{
  "d_model": 192,
  "n_kv_head": 12,
  "norm": "rmsnorm",
  "norm_place": "pre",
  "rope_base": 100000.0,
  "rope_fraction": 0.5,
  "init": "normal",
  "optimizer": "muon_variant",
  "lr": 0.00265,
  "lr_mult_qkv": 0.7,
  "warmup_steps": 200,
  "seq_len": 1024,
  "doc_mask": false,
  "steps": 8454
}
MLP neurons of a small language model. Each row is named by its layer, matrix (gate and up: input weights) and neuron, and shows model dimensions 16-143. Each number is 500 + 40 x the weight over its row's rms, rounded and kept within 0 to 999. Numbers have three digits each. A neuron's up and down rows have the sign that makes its largest values positive.
Before each neuron's rows, "fires after" lists the tokens most often just before its 100 highest values on Wikipedia text that the model never trained on.

fires after: " ex", " fa", " con", " pro", " la"
L5.gate23:499481512478543501557489530466441499439526539570540511463420485474472507466448576457457517514551476509461570537383518490461506538493448521520419511554450488472528513529495437505444413447497530478505486444421469536487394509459465440444507503575553535480487485428512464553492482496426531509542440538456474542583538486483471519595532529526521516539488499433529488499454532505543516548479
L5.up23:549538572476508589473541523494560501482513471542519448547480508569512489501522498521554490514544491457488537415428548502477544434497472541563584496516524494568560509563501534454499493521526455589530471463502471493521421536502506516530547504503438516494483469475446500577491526422460446484485496458486523516535546522515557557471459509572507483574531555508537543568470502494474520479460

fires after: " ", " a"
L10.gate267:457440603467457530522496517536479476532559494498547483507473519454482474490475514443473473466506485510517594519531501494508476467534474512494501496455478498517424547460398525566471535487539523466479546549516444447503449528501519589559461481550464438492529577486535423492511517530521449539486504537438551533448518435492556464514537535500482475513524490510468528530505554484396457441577
L10.up267:568527458461447505494439549549505550515455505435520547537561517521451558480531440457450547438469467497489518567508488565505506441491549411584518511516494539509460549409549566489541560517523524432491450537506555495487497504482509462497494540514504489427537530468502462492456523461500503409548481469469564565497518579498459500485460518525487560480519471496451527509491487512587431456505

fires after: " ", " (", "\n", "==", " |"
L2.gate131:492491521541507498484508484426494491494536506476579533513520460463482470516425582514500428482509483557509497557476537570484513458489511455499471549472474449459483442493526431482490514489546532481497423526420555484440503541486496572515527474533560490530449500511598511506486485503594528489491506427462509516530534469586467485480515506522503604443459529566545487467522492502505534430507
L2.up131:522565485530524505497478439472472555528538508488488496446526510534547495546508513487491523516383444510460455470485482543478441510490460468484530474459503521473483507570550466510470487451487546481514495571438493498538356466528506522528496517423532557496415507501543461504475419438563509518500575556603527492528498488410432456532500481553533547545514534427421491542546480514565474488485

fires after: " ", "iv", " Ra", "j", "t", "n"
L7.gate431:516462502517488463469534524497478545490462421531487503491518546543541469510445515441468531483484458541540469565476498491493488515454441502439501513434452442559519500519532506467535520438508475486635547467505453536502495493441547602515488524472492526502470533555498517494534454558486499528494562508536428621504546490479556503538517474535560567492425507477515488516587538451545533472552
L7.up431:588508443494477547480527556466499505473551522493525487437493519518511516521471516496544517539506510465512490595444496508528492509473463492503499532500437480473524428550529480526524486445421521509497510453511472498522465505542496492497521498466548455439468505491468498530534519526501436435473559512461416508533542562446520506515509571549548638477465505537481435410496489509573433486500

fires after: " ", "-", "_{"
L3.gate53:462446551516507556529563527510530568494516488503532494459479431535483515549463557513473459517496453490558381551485529478422480473460531555511531562460503530436530477566514525421506439488440472475555472479527469503510497556502501558492542532496429595525521435548506454537484524461516487535515478473493525525527535538540467453461532522504540481409498560498477567508516493536466569499477
L3.up53:585507522563455528489476548530500556430452519520561471442461519483503550447476511514483543557496451491467502469440454491502494467474563530456484483509558522529527480477523510562504549524489484533483459482502489554459448476495490501468488500537548512493422479540560475521497486454463465408512503463519529526532501587472543461520437502537527520461597453506510512497482462536548484442514

fires after: " F", "L", " h", "re", " ex", " T"
L5.gate877:545530498415514420458498477467508489481506478483499485469503526567535559554484407528496476487503497450515514460426521538485601495532509487523524493419521600484523613406482466485509484489595524449517446539470501512540513508438465524513531526529462520493471522460415520472581556409503527577481499464457496572567454455460511503508515520501500533526486463538451518551473463478508490515463
L5.up877:552515549406478529501521496518505487492498548469490542509469439511516458530557587480506522523508527417499471470472451551546477516481506517460481479477517573466466487460472550549453562429522573453462499481550470476469468597469479542535498564533443595489464502515502502508487471474509467522502540514531503488563518498501596525497528540481517512537519509523404444532503475495572561475496

fires after: " ", " |", ";"
L3.gate465:480565520529420557549504412489440495531395544524485474496467472491487507502534453500497550418581429511499504514538434540507466492458486590431576492448529474433479461571542543500528526494506502478476491515476478503540554503529464475482460529571434578481508543468525442546513484493505506513498473528483565497539448523487468477515562459504552486461478523435534496446502505507487551470442
L3.up465:494543495555460508509517400499522488477427521511499618591499477488496505536508547493563539522522489494485464517528440576486465449516505555505443503509529419466484527523522533472537522532503495494455583450535475536594535457557581546475453453563453486549553524529528428591476522500475472475515490475437571536491436495470470511487563499484521520497564494435497509435449507457508564484517

fires after: " G", " g", " mo", "ir", " Mo", "hu"
L3.gate927:542509428524515509489488430487409440519486502529553475479439521453455537505458529481521441488514496414413504470450438453530541551497440479486506471561525479529482492541474455542494506485483473511516479442558474502499579564512463438546545447505530462461503449462498474486498446456424535534471502508536480489472440518530507516632510584461494484514535471535485498432471487558494518472538
L3.up927:533521497535432458444532401501479500504465489470429605467518537481508461443510466448500430502475463476487590531484471506544465451556495493509538517538512436519438479484483495588501466509525509417476503489444527495479525503526505478515369487500560494429488528485467508561445585480549568488518464536512478539524488486513500414478543531502537486539497460526545484532538599492534559546529

fires after: " St", " f", " a", " T", " F", " H"
L4.gate125:509541483485542498505489452440475529573504467460515386541504550487567488515499523451512572525554545488475521483536476472472556491444467518532531462496569549455456534493479492519513437531563507506423483516535467508518508579524522544498459500487453451493527463463466570521596534490478467463428540457443462542491519601451523503462505542503524479450511576520443516553506477544546554474494
L4.up125:502556556448514515575517518522510580558527490482545466505446504470508452480526434501554503531554591442550486462448526499496531476482476561527542498544527575509477518520595511543507435514518486470458454427529475490488421554462562431481493548425467577545498459441529584569533521578502472510523648513490531460539499460500464544547564473489483550480483547514539572481507512485491484385479

fires after: "ed", "e", " A", "i", "ing", " no"
L4.gate934:545513537502495535528562492491522523523531549488505535498494470450489474521547502431519465514545516517587427539481540462518491549506463469519468478471468532527494516504463478439493505549522491467521602527491420520500447490465514466508544508465498498503511500548520506524516434499479476496516478522505427435592481477552503552522486464519516507562623509531455579424484478517523539502492
L4.up934:528497498493519536454503499445499564517522566519498515449495523491442518535531560513448568495548472512549602528520530477368507512505482475418465544563484523427547489504485492552478496499504549456550472493509507482540544531444511447418571574559502469541578556546543484506515488447521513426492553536494543487525527505514465504517534517546553398511573537531479570429472485513570485493475

fires after: " "
L10.gate288:571551474489459471457456535531453503487487450513500505494489503532477508506513540504442513540477521540530587474506541461431478422547543476428505549541510591499443457514457468514530486412493521461483473508420524487581477488530485540523437441529566489561534557529530494565485520546539521532535457462475504488552496460518452536509487393528528448545498492506461435470530572440488488515502
L10.up288:565456525518450497538462475583466488549518425514534405564589506397497402500533518602487433486426473545512498504541457492468507468524490508488537513541491517534422495483471553515526511531571589522491515543518503426515538527470509507498494501504499581582519474521501516531552480521508504514509538454517555468441559456490450516517482482532558529474539552512565447494502511537469491482482

fires after: "s", " sp", "p", " can", " car"
L5.gate29:505560539512473454475539520461537458455519415488540485551522484482530490540436541461513422529500439512487618475541441488508522541496549491484533529513522488528442526493507477503473520495482486527499519486471537484476519489409496496492521446521500576525581513544489459529475561612533513494551433470513541493505512445479516483427530574482488517450450401508477446529524543510554521476393
L5.up29:504467528524508479510530505493420527431483441459551455474459508499532488508542528510521429485602568549437538539456473501448556504465520471473524451477458499480543548482494482441538442514548507632485529532444494504480524555519533577515528439499492543559496495529433532484489543517486539529504482514517520578517467438530484436443453498550565544421521465474494535560576533488552523541474

fires after: " ", "gu", "ba", " the"
L10.gate101:551466469494500486526609436466458502477464471480485431531425541542469512493432493459480411433502510494509482558506586585488546537528491486453496538541487479534488492483539520420524609450507478461519555497512441537551483503556492490516473455539492503529506466486520464482441508583509493508550409504500532580500528546476462498531461445478463469484562512450525537508462481496439547527464
L10.up101:507399512517490506499566456527472536541537496511438536500465499485507486497461546535556537454394612461436478509483571575536490476514544527501517542515467437461538497534433529492593547447482513498497450563547499525515493529464520491450510543455535387452496565542531508535535536505416509413498499473396497450489508432428540496512458484582523523520468554466465473501463482517489477544446

fires after: "s", "History", "ography", " life", " career", "ception"
L7.gate3:477554440455416512475434467561457469536490484468496466503415507478521445474536501510475453455574513494514483463552516518463525514437545474546484547548518493488566500487425546376486531501492485451458480459545479518481479479533569467579465507556484487548499439486500501551405564498474497483432482472542507564521463525458511500486450515542479527438482512510492424533487551476485519480426
L7.up3:582481519515434459530433490496550482510487416513493453508506559487528500523532440519499467468537501520488489494566520451514480533495514544526439529473481458513455515431429493442484495479454421517489549521492547559460531473481558499543548509593439479523533503497538500509548516519460490473466489529581544529528494506435512477525432530551557445434461498500409522535423464424501488454514

fires after: " ", " |", "C", " 2", " 1", ";"
L2.gate106:510461503566394465484529476521505499480423506486479514480504407604538520538485490492512551460545468475510535488505519552432563497476514547410542541525494485524489603493455478436542440478492518485501502455504499563437537460521516498471468535521476507464597513497495481577470504503450447502433472447468491537536490502471465426474539523416491562477521474507650458471494472464545539556503
L2.up106:501470518529473495516560449533539450582518526421475527542452503558478510519513443496525569503558522497521469445463549511571491563466524482488505529530477510519502496565501487494505477523506522491459435478478445452541466486482474432483487497509582478482518578569527483475557515361487436467527478575526493477523534499480528497520481454515530560511615516515536461505556527494494575464444

fires after: " "
L5.gate650:579482534529469499561489425531444507526453531527511512544418504526486464506479444525522538450501482517474488500567504553513536500481509499487527497489459465509444509544461512391625530510479489521485470493524519508535466574515420542566474480550556505521506467557511483522496537533583542439471475525468512524536467504498454472532485478441498488490484516460495579502579493479443487483469
L5.up650:565474492483469504520452480554462513525415525496526519491573535474495458497448410524516560466499448574507480523523501538460493457466462491541523548536526552530494583551495565470520532544537523524563498550551439476460534545475528546412528523518586509563509497536514522459489510612504468480506524518453539525550529519498471518505543474445502438513525506450469431518497456446501461425506

fires after: " ", " |", ";", "Release", ":"
L10.gate514:571476500465494500438524456481481445473458489470522432536558400565485479513445509453480463550457473521447551493489488512523528504482491478450512486542533439509450575441536529546478512523490524402463508481500529483534449485457564555500508590473496469532570532512473515503500520531463503455488502537582483468462503588402571508541563518460479493546505557543465457485483491521534524525454
L10.up514:504559537549451511603483503537498466459524500485485513547547547544607495509436465524568401494486468494529511460555504478540493512455514437477519544519554579457481504518536474492464526503476529536486577483499485495524465514474497467605492567478590494535543520495515545419467590423557524483568527466439515477527442594491481518478481481543504467500553492519561576521500521489455514430488

fires after: " |", "|", ";", "u", " "
L3.gate838:531512490566499477551477505517496472499496431466572456535474430466503487490488517466482517528580539555468504570480440569521465488376506592431484481541504505503446499557474455518520577525479510471484558524492504526584441535515536498573545545556478543511544497527490537598443520459501510434570537517497512498523496456505480540559505521515562542428483488471537476462486577464457493504563
L3.up838:519470461491430516522522427538432510551508506540544477525458503486464516541451484534552443487552534526505486474491472490503517402495512484514492496558492447550555513520581539546488512511479582422487495533434520574553464499453505541500518552541477527567585534502489538444496414507505398454576443503481533519501508467504477468558502464571437509436473513466408494511502556451595440448524

fires after: "s", "em", "b", "rm", "S", "-"
L5.gate614:549528479453509552453581450512518486527537556410453504443497494553516526524477526488531484481455479548549442531463562476479443458582423497545567475446470535539440442530425469495490453475513575519483514496471507562524485544489504484533548449505491483547514458556502518520478512445523503518536532458500505435461492583511518514440555521431529534456534503515500435565452429471484455548434
L5.up614:485487537540613488541441485581536492507441504584452465504500543612564507524462531480545465485455445512476489477472451513441422506489554494543489393450458499534482444484501380538513512530463516484490553477512512533426506545493530516490490489587553441504482501494513571445437509490507541501558444479462547500455474501480504534485515493507586593488524521489503520554473407490481451463478

fires after: "s", " life", "ography", "ception", "History", " career"
L7.gate863:491494530457442534455448441562522544493522520441468518549452502485438520453500554548508499506547450439524547545514509492469538487523541518472486515487492519493530516496470538504494469516544490537558509499493476566490537465506551466556547534531501511473536552453511482518417519525497429483469467518519539504465516529527494489570467607609535496611426540548487484501515585489489525470482
L7.up863:548499561424442449487439482543571445481486450439502438551539529534485588483532523523575489550474524533466469476519469491541529507472539519501542464548520475514528427443543541512532516441489448526578449555517481511436545517476554428531479514504509521511496532453468498501464543554479448527463472507634500504449460484523530511536469592498506528450504509471441552539528444405558507486443

fires after: "s", "History", " life", "ography", "ception", " career"
L7.gate521:479534436436381523495462485535483479515496510404511498497517541509471558466549525572524530525518391506573518552530570492504562553521515479431480492545526547481500486474498513552417554536516519520515405554470461542470521517501552506536537537502457510533515557521500502585418530506521397573512532536559522523521472459539477465545471578558454467499506415511508507476497493433464514462491
L7.up521:555588454544436446382445474498532458520496459442503498537523537522484462559526498556548465499491489506525492466555544493482547510563521480461484485521533502553530493583487588553499520543449472488531545474482514502469485483489527541519598481576512508499486513431506523551464543464529520475492466510548493465499547517523455534524463547495479498465499553500490514592500481408526566538510